config.toml
hidden_act = "tanh_gelu"
norm = "layernorm"
norm_place = "pre"
init_std_up = 0.0259
weight_decay = 0.12
max_seq_len = 256
MLP neurons of a small language model. Each row is named by its layer, matrix (up: input weights) and neuron, and shows model dimensions 80-175. Each number is 50 + 10 x the weight over its row's rms, rounded and kept within 0 to 99.
After each neuron's rows, "fires after" lists the tokens most often just before its 100 highest values on Wikipedia text that the model never trained on.

L5.up757:53 62 48 41 52 51 40 56 73 59 56 43 59 52 55 60 51 37 45 55 52 49 62 51 49 47 41 32 62 60 27 41 49 42 44 41 52 45 63 55 39 41 64 32 42 52 51 42 45 61 59 57 34 53 48 40 40 43 46 58 60 60 46 38 66 43 40 34 36 47 51 45 35 44 61 43 56 58 68 60 68 65 30 66 46 60 57 41 54 45 44 45 43 47 61 47
fires after: " U", " Vol", " La", " No", " Na", "var"

L4.up116:46 60 65 48 62 39 71 51 56 45 44 44 45 52 53 40 30 42 55 46 36 46 50 55 64 36 57 40 39 58 40 51 55 75 63 40 52 49 42 55 46 49 52 51 56 46 44 59 36 66 51 47 57 30 43 52 40 46 74 53 61 59 54 41 42 52 53 29 36 43 44 65 47 65 51 46 45 37 51 45 73 31 52 63 48 38 55 40 60 51 48 39 59 63 40 59
fires after: "1", "2", " ", " in", " In"

L7.up364:46 70 35 48 42 51 60 43 60 49 42 40 45 49 52 47 43 55 35 47 54 53 58 62 67 40 70 57 61 45 44 44 73 64 53 45 64 52 61 40 44 64 43 64 47 46 64 42 40 43 57 40 44 33 40 38 66 49 49 49 29 54 39 50 57 31 56 57 45 48 43 50 71 61 39 48 63 50 64 53 54 66 31 73 76 49 49 53 52 33 40 54 51 32 27 42
fires after: "\n", "al", "^{[", " ("

L11.up387:43 48 48 40 55 39 44 48 49 41 81 50 39 37 54 57 53 63 56 47 53 50 40 63 45 71 58 45 53 59 50 59 42 53 49 50 40 54 42 53 41 62 40 51 54 63 60 62 59 59 58 38 48 69 56 51 59 41 35 59 44 46 69 71 69 62 32 37 59 53 43 47 47 64 58 45 50 52 40 46 39 75 51 46 58 41 37 48 43 57 52 47 69 70 46 68
fires after: " ", "\n"

L4.up673:55 45 56 56 56 63 47 42 45 39 56 47 73 49 58 63 52 40 42 36 61 50 59 47 62 49 36 48 75 54 47 63 48 53 42 33 53 48 51 38 51 50 49 57 65 57 47 39 44 55 47 49 43 29 30 49 45 55 54 56 44 53 42 40 32 39 57 48 49 43 51 36 42 61 46 59 41 59 42 51 62 75 53 65 63 52 49 59 46 58 49 42 61 29 52 64
fires after: " ISBN", " ", "-", " of", "In", " in"

L7.up193:69 59 55 48 47 42 38 59 57 54 42 57 49 38 43 56 32 51 61 41 50 57 45 49 53 56 49 55 59 48 43 50 56 48 57 37 57 56 42 58 60 28 64 48 53 45 62 50 56 62 65 52 64 48 54 51 45 36 54 39 52 50 36 80 31 60 67 41 42 53 52 40 48 50 35 58 49 51 47 61 56 46 49 42 52 51 39 51 57 22 43 36 53 45 42 47
fires after: " in", "9", ".", "in", " Ne", ","

L5.up613:56 42 42 59 41 39 45 63 51 60 47 53 81 52 67 39 54 44 61 51 47 45 32 51 48 51 59 43 49 52 42 52 69 60 55 66 58 68 56 39 51 55 61 32 26 54 67 58 41 70 51 46 55 28 72 54 39 40 58 57 54 57 39 54 41 44 51 52 53 67 73 54 58 53 59 41 34 59 52 53 44 39 45 57 67 49 47 33 58 56 37 42 41 72 39 41
fires after: "s", " as", " a", " A", "A"

L8.up248:38 41 47 47 58 48 71 59 64 56 56 48 38 79 42 34 40 57 49 50 44 57 41 57 30 48 43 27 61 48 47 72 47 54 63 59 41 51 50 30 57 39 51 59 43 51 30 42 47 48 45 44 41 70 25 54 47 62 58 54 51 45 54 41 42 40 45 54 56 28 63 46 48 54 61 37 56 41 51 56 56 46 53 49 56 41 53 60 53 56 50 47 54 62 44 43
fires after: " ", " L", " A", ":", "s", " the"

L7.up188:60 33 42 49 49 48 57 54 34 54 73 47 28 64 55 37 61 47 55 36 28 57 37 73 53 55 53 42 59 56 59 52 64 41 54 52 46 52 46 44 47 49 51 45 60 46 45 46 48 50 52 49 48 52 53 53 27 50 54 58 40 56 55 46 57 49 52 26 47 38 41 50 52 40 52 56 28 42 45 53 47 61 39 52 45 48 46 63 53 51 47 65 54 38 51 57
fires after: " in", "-", " to", "–", " at"

L4.up42:59 55 37 55 54 54 33 39 58 36 37 43 61 50 43 42 54 49 52 56 44 71 68 50 39 45 60 31 58 57 38 62 49 35 40 55 51 50 37 55 59 58 68 52 57 44 69 53 59 40 66 46 58 53 42 40 47 52 40 55 51 71 47 48 44 45 53 54 51 30 58 48 38 39 51 56 66 53 44 46 48 56 68 51 64 57 30 55 48 40 63 52 48 62 30 47
fires after: " ", " (", "-", " |", "."

L4.up435:48 40 45 45 33 49 29 59 52 46 64 41 50 51 53 64 45 51 53 62 48 58 36 50 50 43 60 54 56 49 40 66 57 57 50 29 53 72 57 52 29 57 50 62 50 60 54 54 40 56 47 45 49 30 37 56 46 34 56 50 45 61 62 57 52 42 40 26 47 58 34 32 52 57 46 42 68 31 49 57 50 33 55 42 70 50 61 55 60 47 56 52 53 57 26 60
fires after: " ", "-", "–", " di", " M"

L5.up544:39 44 50 48 48 41 49 54 54 49 60 44 49 54 60 27 48 58 49 54 57 62 49 57 53 53 36 27 41 60 42 77 42 43 44 40 45 52 45 36 53 69 53 50 47 62 55 53 47 51 38 61 61 49 47 37 48 35 71 46 55 56 53 43 41 40 44 35 52 48 65 38 62 31 52 44 49 69 69 46 46 45 54 51 43 55 29 42 41 40 32 53 20 49 51 74
fires after: " the", " a", " ", " The", " an"

L4.up704:53 49 41 58 51 34 41 54 45 51 37 51 52 47 24 57 33 43 49 65 57 66 44 54 50 56 54 50 67 51 58 47 49 43 41 49 49 57 33 46 34 63 60 41 60 25 47 49 46 50 50 43 59 55 69 49 49 56 58 31 42 44 60 51 45 63 63 48 36 59 35 38 58 52 48 47 62 45 56 55 49 78 55 56 61 39 44 53 58 48 79 63 50 40 52 44
fires after: "–", "\n", "-"

L8.up64:37 56 43 52 72 31 57 41 55 69 58 65 41 49 62 47 44 50 45 64 35 50 55 48 56 52 50 40 51 40 58 43 46 54 51 59 52 62 54 52 54 52 48 49 52 19 39 62 49 63 53 37 55 34 53 55 56 74 43 57 49 49 53 41 46 52 52 45 46 45 52 37 42 44 54 50 59 43 41 57 44 65 43 41 35 47 36 62 42 59 51 52 66 67 51 41
fires after: ".", "'", " the"

L4.up468:53 61 43 43 42 53 53 46 56 48 50 61 68 53 60 51 55 55 52 56 58 56 54 48 61 52 47 47 50 53 55 54 42 51 50 31 56 61 50 45 48 45 41 64 52 50 48 57 29 31 56 59 49 53 40 45 51 44 53 47 60 42 69 43 34 59 40 40 50 39 61 59 76 40 43 57 40 66 55 50 35 46 50 53 38 56 48 56 38 60 47 50 33 54 62 37
fires after: " a", " A", " the", " The", "A"

L7.up198:56 48 37 56 51 43 43 54 56 44 44 63 46 59 55 55 56 36 51 44 50 53 35 53 59 56 56 61 58 60 31 68 52 34 57 42 44 56 60 66 65 56 57 55 34 44 69 42 53 61 41 57 49 46 49 35 55 45 55 39 38 65 70 46 39 64 54 38 61 35 37 50 41 68 42 38 45 48 64 64 54 64 53 54 60 31 42 72 51 67 58 51 50 51 41 51
fires after: " ", "–", "-", " (", " \""

L5.up62:47 59 39 55 44 58 38 55 57 57 54 44 56 71 44 68 49 48 55 45 44 63 53 41 65 59 77 45 44 65 43 40 61 43 44 50 47 54 42 45 48 35 52 39 54 55 48 62 37 60 43 52 41 56 53 57 48 40 56 57 47 50 61 41 50 44 62 39 42 58 59 39 45 53 56 48 67 33 49 60 62 46 49 31 61 48 28 42 51 52 39 68 55 48 52 53
fires after: "\n", " U"

L7.up58:35 58 58 53 56 44 71 34 36 58 42 66 54 56 63 44 57 51 36 37 44 55 38 66 51 24 51 58 35 48 50 58 55 47 46 50 58 43 44 58 54 52 52 45 68 42 61 48 56 63 43 50 58 44 45 54 60 41 46 45 46 46 66 50 41 48 40 66 60 46 35 47 54 70 43 59 52 51 56 62 63 54 50 38 58 33 40 64 52 49 57 54 37 55 39 47
fires after: " ", "-", "\n", " \""

L2.up34:46 51 54 35 64 58 59 78 70 60 42 47 69 43 43 45 47 43 43 57 53 41 44 43 65 55 53 63 48 59 51 57 63 54 44 40 42 59 43 33 63 27 55 46 41 46 58 55 42 61 62 56 52 60 47 35 53 27 57 47 65 49 44 66 52 41 64 42 42 52 51 68 43 63 53 42 51 35 28 50 45 42 41 50 52 58 35 54 48 45 45 67 59 49 46 52
fires after: "\n", ".", "==", " He", ","

L10.up79:47 42 62 56 59 70 61 45 47 48 59 51 59 47 41 33 33 51 47 50 55 54 37 44 44 54 55 54 43 61 48 55 58 36 51 45 53 49 39 55 52 47 62 58 58 57 53 47 50 38 36 42 60 61 44 44 30 54 50 41 46 59 57 71 59 75 56 51 57 47 62 63 46 44 42 43 64 52 54 55 37 44 59 54 51 47 34 33 50 49 32 35 54 43 39 44
fires after: "0", "5", " Summer", " New"

L10.up266:47 53 46 67 55 41 55 29 44 45 63 47 42 37 39 42 43 43 56 34 68 60 61 68 60 53 54 53 57 55 44 49 50 33 55 48 35 30 41 45 57 59 49 63 64 45 44 57 58 49 41 47 55 44 45 49 47 68 43 76 57 49 42 52 44 50 67 66 52 39 69 29 55 42 47 50 60 46 48 40 59 65 46 49 46 65 50 54 48 45 41 43 40 53 41 41
fires after: " ", " |", "3"

L10.up253:40 62 67 60 41 49 42 35 47 62 42 38 43 38 41 66 61 57 55 33 50 71 44 39 47 48 63 53 45 38 53 47 52 31 51 51 51 54 44 56 53 60 70 52 49 42 39 57 56 45 53 40 33 36 40 54 57 41 57 49 43 46 50 39 71 33 56 52 65 51 61 48 56 54 42 34 47 69 37 45 45 55 42 54 52 41 42 49 53 66 48 60 56 49 42 62
fires after: "\n"

L7.up667:50 58 68 44 63 46 59 50 37 53 58 60 37 46 57 57 54 38 38 56 47 56 46 54 57 44 51 48 36 43 66 63 65 46 63 49 41 54 46 50 42 61 44 48 40 37 34 41 59 35 54 60 50 47 51 46 42 40 48 56 43 56 67 45 59 40 44 45 51 59 63 52 40 59 58 29 60 38 53 69 58 67 73 54 29 51 37 41 52 40 67 57 53 57 53 51
fires after: "\n", ".", " the", "-", " a", ".\""

L3.up45:46 62 55 60 49 53 48 43 67 45 53 45 52 43 51 62 57 36 68 57 57 41 46 56 33 48 53 41 37 64 40 53 59 39 41 55 46 43 33 48 53 37 57 48 64 53 48 47 57 41 51 55 56 65 48 53 55 49 35 58 46 53 52 49 54 53 55 44 51 23 53 51 46 60 63 50 61 50 57 58 69 57 54 39 57 40 31 64 44 34 29 59 65 50 45 49
fires after: ".", "|", "-"

L11.up250:36 63 48 39 43 36 52 49 55 56 41 52 69 39 40 68 68 62 52 36 53 53 63 61 61 41 59 56 50 56 66 36 44 57 67 51 56 57 53 43 49 28 42 62 77 45 57 48 55 33 39 20 51 55 66 49 48 54 52 73 48 55 54 38 53 33 62 76 36 58 33 62 56 51 56 45 54 58 50 50 49 66 52 60 53 52 61 38 59 64 39 37 48 36 34 55
fires after: " ", ",", " (", "\n"

L2.up501:42 39 44 59 57 40 64 52 56 56 65 46 53 53 61 55 60 59 31 48 54 49 40 42 46 37 49 53 30 52 76 51 54 54 61 52 58 51 39 46 64 54 43 56 38 50 38 59 43 38 56 63 41 48 65 55 57 59 57 62 44 66 51 56 53 48 44 57 23 56 54 52 53 47 47 60 41 48 41 28 47 48 51 41 54 51 45 41 35 55 54 45 52 46 51 54
fires after: "2", "4", "5", "0", "3"

L4.up574:54 36 44 50 50 50 45 61 56 59 43 64 48 55 52 42 51 56 44 58 36 69 53 46 64 58 47 51 51 47 52 64 51 44 40 48 45 56 31 43 51 51 60 46 47 41 49 53 49 61 52 42 43 50 40 60 49 54 39 43 48 47 52 48 57 61 49 36 54 41 50 46 59 57 57 59 70 44 68 37 47 41 74 44 53 45 27 21 48 58 49 79 50 57 40 68
fires after: "\n", " ", " (", " an", ":", " the"

L8.up23:56 40 51 41 40 47 67 58 27 33 49 56 47 47 58 65 47 59 39 52 64 49 31 62 57 49 41 25 53 59 32 40 59 69 40 52 43 40 58 42 51 57 41 44 47 44 64 43 54 54 42 51 49 52 44 53 51 26 34 42 42 53 45 48 57 64 57 40 54 33 39 48 65 62 64 48 66 48 37 70 49 52 63 42 69 54 56 67 73 49 51 51 47 60 52 55
fires after: "/", "-", " and", "to", ","

L3.up48:63 36 67 52 65 44 67 50 55 61 40 44 58 29 58 40 67 45 51 55 62 50 43 43 49 40 45 39 63 49 51 54 52 45 56 42 53 30 49 45 78 56 57 55 46 55 45 56 25 42 42 54 45 56 28 59 37 70 68 55 45 66 65 45 43 56 51 42 55 39 54 44 46 65 36 37 50 50 45 45 56 53 45 40 48 38 51 34 34 54 47 36 51 46 61 43
fires after: " (", " ", "born"

L11.up490:36 42 52 53 36 43 47 51 43 55 37 44 55 52 52 51 75 65 39 32 51 52 44 53 42 54 44 41 55 42 56 20 55 36 48 55 49 62 37 44 58 61 42 65 46 47 30 60 51 46 50 45 37 50 48 46 63 56 50 68 57 69 61 55 48 63 49 66 62 49 36 52 48 57 50 30 54 46 63 43 54 58 49 41 40 43 33 47 43 39 41 49 61 44 46 66
fires after: "0", " FW", " MF", " ", ";", "\n"

L2.up277:33 35 58 55 61 55 51 42 37 41 61 51 50 46 75 52 60 55 46 47 47 50 46 50 52 41 43 30 30 57 66 41 64 58 55 44 54 47 57 68 51 33 51 58 38 39 40 56 48 52 58 45 59 64 41 65 34 35 66 44 50 56 63 64 43 72 51 53 26 62 45 61 56 23 46 47 46 45 60 35 52 45 67 28 34 45 25 50 39 61 62 47 43 55 30 46
fires after: "0", " |", "2", "5", "6", "3"

L11.up38:36 44 39 44 44 45 49 52 54 40 43 50 30 42 66 51 57 60 68 25 44 56 49 54 58 25 32 48 37 68 56 35 47 63 49 38 41 64 56 56 66 61 34 64 55 49 48 51 43 53 55 46 49 55 48 30 52 41 51 45 48 55 59 60 44 60 58 50 56 60 47 48 58 50 60 41 62 54 48 50 42 59 52 55 64 25 42 62 62 52 47 53 60 46 47 44
fires after: "\n", " (", " ", "-", ".", " \""

L11.up712:40 55 54 60 49 54 40 38 62 46 56 40 64 56 39 53 63 45 43 41 45 43 74 40 63 66 52 47 42 58 64 51 56 36 54 46 43 58 45 38 39 52 53 48 47 52 41 63 53 48 54 59 41 52 31 52 63 36 69 50 52 50 52 52 46 43 39 39 70 64 57 51 58 41 47 35 49 59 49 44 68 54 48 57 66 45 34 36 36 62 49 53 51 42 41 31
fires after: "\n"

L7.up576:45 45 59 59 50 40 62 50 57 56 49 37 54 44 42 46 72 69 42 70 48 50 37 47 58 62 50 53 32 51 38 55 47 59 45 52 45 45 59 43 46 49 69 57 39 36 54 62 52 52 70 48 49 33 43 57 55 49 55 32 50 38 54 67 28 43 30 46 49 52 56 57 56 52 55 53 41 68 58 61 54 49 43 45 73 49 43 24 43 54 55 51 65 76 42 61
fires after: "2", " \\", " Ru", " not", "ly", " Hu"

L2.up607:55 46 41 45 76 36 67 50 50 55 73 28 62 53 50 31 53 53 47 44 58 62 49 56 51 56 58 45 35 44 51 57 59 72 65 28 40 61 35 50 43 58 59 44 50 23 51 61 60 55 42 57 48 54 55 40 53 52 54 56 57 71 53 45 47 45 36 47 56 41 47 58 58 44 48 75 49 64 60 53 56 53 56 47 62 44 49 36 55 64 43 48 54 51 38 40
fires after: " ", "'", "1", "2", "5"

L3.up293:44 66 44 39 56 48 50 40 55 48 55 63 38 78 58 46 56 55 67 62 52 61 44 69 53 52 43 48 48 58 39 59 67 37 59 31 56 62 50 37 53 54 57 62 48 29 59 44 25 61 55 30 38 48 61 51 52 36 52 56 38 39 45 54 51 54 57 38 52 47 47 56 57 49 58 46 64 46 58 57 42 57 40 51 55 39 39 56 57 45 49 56 50 51 53 16
fires after: " ", " (", " \"", "\n"

L5.up555:49 54 66 54 49 59 56 50 25 48 62 70 43 51 46 57 53 54 51 57 39 49 62 47 56 51 51 59 53 58 51 53 38 40 16 52 28 58 43 66 51 48 69 70 59 38 61 45 54 68 30 56 65 54 46 40 43 47 23 54 59 80 51 61 64 64 56 56 60 39 47 38 63 64 44 61 60 42 39 49 64 59 47 31 43 59 32 59 49 49 41 49 68 51 40 59
fires after: "\n", "4", "0", "2", "5"

L5.up435:55 47 66 48 57 49 41 54 69 56 58 49 66 43 38 56 50 38 60 45 48 55 55 58 56 42 49 47 53 47 55 45 49 58 45 41 57 49 43 47 73 64 52 46 52 68 55 47 32 68 35 56 72 66 35 45 58 53 54 42 34 51 53 43 57 64 61 44 41 42 56 45 51 65 54 52 59 39 30 50 52 32 66 51 31 53 43 41 37 44 40 44 59 45 60 39
fires after: " ", "1", "2", "4", " |"

L11.up303:47 45 45 38 47 48 43 52 45 47 42 53 37 51 40 56 46 43 53 43 45 62 38 53 52 80 50 49 63 61 58 31 63 43 28 43 34 73 50 39 48 59 45 66 60 49 45 63 47 36 66 38 25 59 47 53 51 42 52 32 44 51 71 51 50 61 63 59 34 74 52 37 54 48 59 42 41 47 49 35 30 42 63 57 65 51 37 51 60 54 61 59 58 71 56 47
fires after: "\n", "en", " ", "|"

L7.up243:51 53 62 41 51 65 50 39 51 66 51 35 68 54 59 42 52 25 42 36 45 53 56 49 57 65 35 35 55 48 50 52 67 52 63 52 51 47 66 59 56 46 56 52 45 53 71 39 50 48 57 52 64 62 31 33 59 40 32 27 36 51 49 51 62 65 50 48 47 45 20 85 38 75 51 48 53 47 50 41 43 53 54 37 49 40 41 55 66 61 50 54 60 50 49 57
fires after: " ", " on", "born", ",", "1"

L5.up375:48 42 31 47 45 32 42 53 51 57 50 49 36 60 43 63 62 59 39 47 59 35 42 58 45 39 57 45 55 69 43 50 57 48 42 43 51 45 55 39 57 54 54 44 50 44 55 55 48 88 28 58 55 43 52 65 44 59 67 48 44 69 57 50 55 57 64 45 47 37 42 33 57 58 48 36 66 40 44 53 44 55 23 52 53 38 49 75 47 56 50 52 58 27 45 53
fires after: ",", "–", "-", " Ol", " La"

L2.up39:43 59 54 59 65 44 34 52 44 70 58 37 53 30 52 45 58 51 35 57 49 50 50 47 59 53 34 41 51 42 46 36 53 38 68 39 46 48 33 48 41 49 60 49 39 42 46 51 62 57 49 55 37 45 42 61 69 55 55 54 46 51 70 36 40 48 36 66 44 64 34 57 38 32 44 44 59 58 58 37 52 54 50 54 52 35 60 47 31 56 38 60 61 66 50 48
fires after: " the", " his"

L7.up52:56 27 45 59 50 57 52 50 58 62 33 37 47 47 57 36 59 51 42 33 45 59 46 51 72 49 45 53 38 61 47 56 52 54 60 46 43 40 53 55 40 47 60 74 59 58 57 68 47 52 50 45 44 28 40 34 44 46 46 37 51 46 54 25 47 52 36 62 41 38 40 57 57 53 51 55 34 55 58 54 34 70 48 57 40 38 54 58 43 45 62 47 45 61 52 54
fires after: " ", " on", "On", " On", "1"

L7.up183:60 66 51 44 54 48 09 44 67 46 61 46 39 58 37 35 64 35 72 52 48 63 64 38 36 35 50 42 37 34 62 52 52 47 45 62 36 44 47 61 60 49 59 33 60 55 52 42 40 41 63 54 55 53 44 30 33 60 47 60 43 55 65 44 59 52 70 49 37 38 60 50 44 52 54 48 68 47 53 58 62 68 61 68 45 61 53 62 42 51 56 55 59 60 51 58
fires after: " ", "qu", " c", "1", " |", " f"

L4.up49:40 47 45 51 57 42 44 43 47 58 58 35 55 67 58 50 64 60 50 37 36 51 50 69 52 36 46 52 31 51 35 71 43 56 51 59 36 70 40 53 54 46 62 57 68 34 48 47 60 52 44 58 41 72 37 53 39 43 60 43 46 66 46 40 36 71 50 42 71 52 51 41 60 69 49 55 49 60 55 43 47 42 62 48 48 64 62 48 43 45 56 65 52 50 53 42
fires after: "1", "2", "3", "4", "9"

L2.up38:58 53 56 45 69 44 66 55 63 49 43 57 49 63 55 48 44 45 48 48 40 45 37 48 67 41 37 42 29 47 37 61 61 56 45 43 46 39 46 68 66 66 52 48 46 38 43 36 60 46 36 61 54 53 57 60 38 43 52 64 38 45 47 56 42 31 59 68 39 53 31 51 53 52 33 54 74 32 52 58 60 63 51 61 45 47 48 41 48 31 52 53 55 66 45 48
fires after: "\n", " \"", " Re", " (", "Qu"

L10.up309:57 65 55 44 58 48 53 53 63 68 66 34 52 51 51 61 56 58 45 47 66 54 47 33 46 52 45 65 51 42 47 43 38 48 59 40 47 53 45 53 49 45 57 51 46 41 61 48 25 66 39 47 41 59 56 48 36 52 39 61 22 56 54 47 24 60 55 53 53 43 41 47 45 58 45 54 64 53 29 48 60 30 50 54 44 49 59 51 50 59 49 41 49 55 41 46
fires after: "\n", " of", " under", " the", " in", " "

L3.up529:65 70 41 54 49 45 41 45 65 39 47 24 60 64 49 63 71 49 43 53 52 70 40 45 51 46 52 50 77 40 45 48 48 39 46 63 48 36 40 28 69 46 71 57 43 75 59 40 56 45 45 71 57 53 45 51 53 46 42 44 45 40 64 65 40 57 54 53 52 52 50 51 42 50 37 84 47 46 47 43 56 50 52 45 47 54 33 53 38 53 52 57 55 59 54 67
fires after: " ", "-", " Fi"

L11.up340:47 49 51 51 40 54 45 49 67 38 52 59 55 51 64 61 73 58 44 34 46 55 50 56 63 71 56 43 58 51 36 67 53 40 38 47 40 44 38 43 78 63 57 47 33 53 30 58 51 51 30 45 53 43 52 63 50 52 58 57 47 52 45 50 51 40 57 37 49 62 53 47 45 59 49 50 67 66 55 51 64 61 60 43 54 34 35 54 45 61 51 61 47 68 45 49
fires after: "\n"

L11.up450:38 58 63 54 78 34 39 54 54 46 65 58 58 54 59 43 44 65 37 70 41 37 35 37 65 39 41 57 51 59 48 57 65 56 58 49 48 51 66 45 61 56 45 47 57 36 44 50 53 47 57 58 48 65 47 58 61 33 47 54 37 55 46 58 40 44 59 42 49 43 57 37 54 57 44 46 39 44 37 51 47 37 43 55 58 64 57 41 34 37 54 50 53 69 51 35
fires after: "\n", "==", "===", " for"

L2.up557:49 50 68 47 60 50 43 44 48 53 39 61 77 56 47 60 56 58 56 56 63 63 64 47 44 48 65 46 37 54 51 50 45 45 42 50 48 45 23 57 38 44 46 59 33 38 50 52 60 50 53 51 56 39 47 56 61 60 52 44 51 48 40 60 48 53 36 62 44 40 60 42 43 57 63 53 46 52 66 46 49 71 58 49 63 50 49 34 59 40 61 73 54 32 35 52
fires after: " ", " the", "-", "st"

L11.up61:50 53 48 47 74 71 54 30 39 32 38 47 41 57 52 36 43 48 53 60 44 44 51 48 38 47 35 56 54 54 64 67 63 64 47 61 51 39 52 34 67 43 52 43 57 62 55 60 51 55 44 69 51 51 43 48 50 62 51 53 36 72 57 40 54 44 48 52 38 52 49 38 49 47 47 32 44 40 61 65 63 60 48 47 37 44 62 58 38 44 54 55 47 34 56 38
fires after: " "

L7.up673:60 45 47 56 46 57 49 41 54 45 64 34 50 53 44 33 44 51 52 41 41 49 52 33 29 41 50 57 38 43 56 60 67 60 45 51 48 34 49 50 47 58 43 53 65 39 67 37 70 18 47 46 41 42 55 56 47 54 31 55 52 48 62 56 56 61 40 52 37 55 45 63 40 65 40 51 52 45 37 50 47 69 31 53 32 49 53 45 73 36 55 62 71 43 48 41
fires after: " |", "–", " =", " Length"

L5.up571:50 54 66 39 37 58 63 67 48 58 61 41 54 38 53 53 47 65 47 59 49 34 66 58 61 47 34 57 63 51 58 62 48 42 54 46 53 35 28 29 49 43 47 53 55 38 34 49 63 70 42 65 34 45 50 50 39 42 42 49 52 40 48 50 51 49 42 46 54 45 43 56 52 37 43 57 53 50 56 62 45 46 42 59 51 51 61 50 53 62 44 54 44 60 60 36
fires after: " in", " the", "0", "In", " La"

L10.up53:49 41 60 41 46 51 50 52 48 86 53 49 54 46 45 53 48 48 35 73 40 46 54 37 53 61 47 26 50 57 70 53 43 44 49 57 43 41 42 47 35 45 50 35 61 69 38 50 58 36 60 49 60 43 39 36 62 53 50 67 46 38 58 59 62 62 50 68 48 52 54 40 57 47 61 51 43 58 54 36 38 53 41 56 64 38 41 23 48 55 48 57 48 57 53 56
fires after: " the", "li", " a", " to"

L5.up189:36 48 66 23 56 65 53 52 61 51 51 28 48 54 62 38 48 38 32 65 41 57 40 58 51 45 34 37 36 41 45 53 49 50 83 52 60 58 42 34 32 43 62 46 52 42 74 51 50 49 44 51 46 51 45 51 45 72 48 61 49 45 61 54 53 43 36 41 34 56 74 57 34 59 55 47 35 50 58 58 63 41 50 45 29 52 35 39 52 45 54 42 49 55 59 59
fires after: " the", " for", " a", "For", " The", "The"

L4.up495:45 62 59 46 55 46 55 54 61 45 43 43 49 65 43 33 30 39 43 56 61 41 66 48 51 41 41 41 46 44 43 66 45 75 54 46 50 54 61 42 44 41 50 61 50 69 60 60 41 34 36 64 50 32 32 59 31 51 50 66 40 37 47 62 29 44 52 54 44 60 64 58 32 66 47 29 53 31 53 41 62 61 44 49 48 50 71 50 54 50 46 31 43 47 38 45
fires after: " a", " under", " the", " For", "A"

L4.up222:51 40 71 59 45 43 35 52 64 45 72 44 69 52 43 43 48 51 42 35 45 53 72 45 69 65 56 69 34 50 53 48 43 53 48 43 57 45 52 43 43 53 73 55 37 60 54 48 50 32 51 60 35 36 55 49 42 49 41 62 48 52 48 35 53 27 57 55 36 37 51 52 51 50 45 46 53 59 60 43 53 54 39 62 41 43 50 49 47 37 57 55 54 43 43 60
fires after: " No", " U", " Sa", " Vol", " World"

L3.up547:42 62 49 34 56 49 58 63 54 55 45 64 54 41 71 36 46 45 54 31 51 42 45 33 35 71 72 62 51 46 56 31 46 55 53 61 56 59 44 61 58 47 30 37 54 42 72 61 41 71 50 44 41 41 50 50 44 48 51 52 35 49 43 53 59 49 57 63 55 54 53 60 57 47 55 31 47 34 56 49 62 51 30 60 33 46 47 52 46 53 57 53 48 44 33 50
fires after: "s", " S", " A", "S", "b", "ek"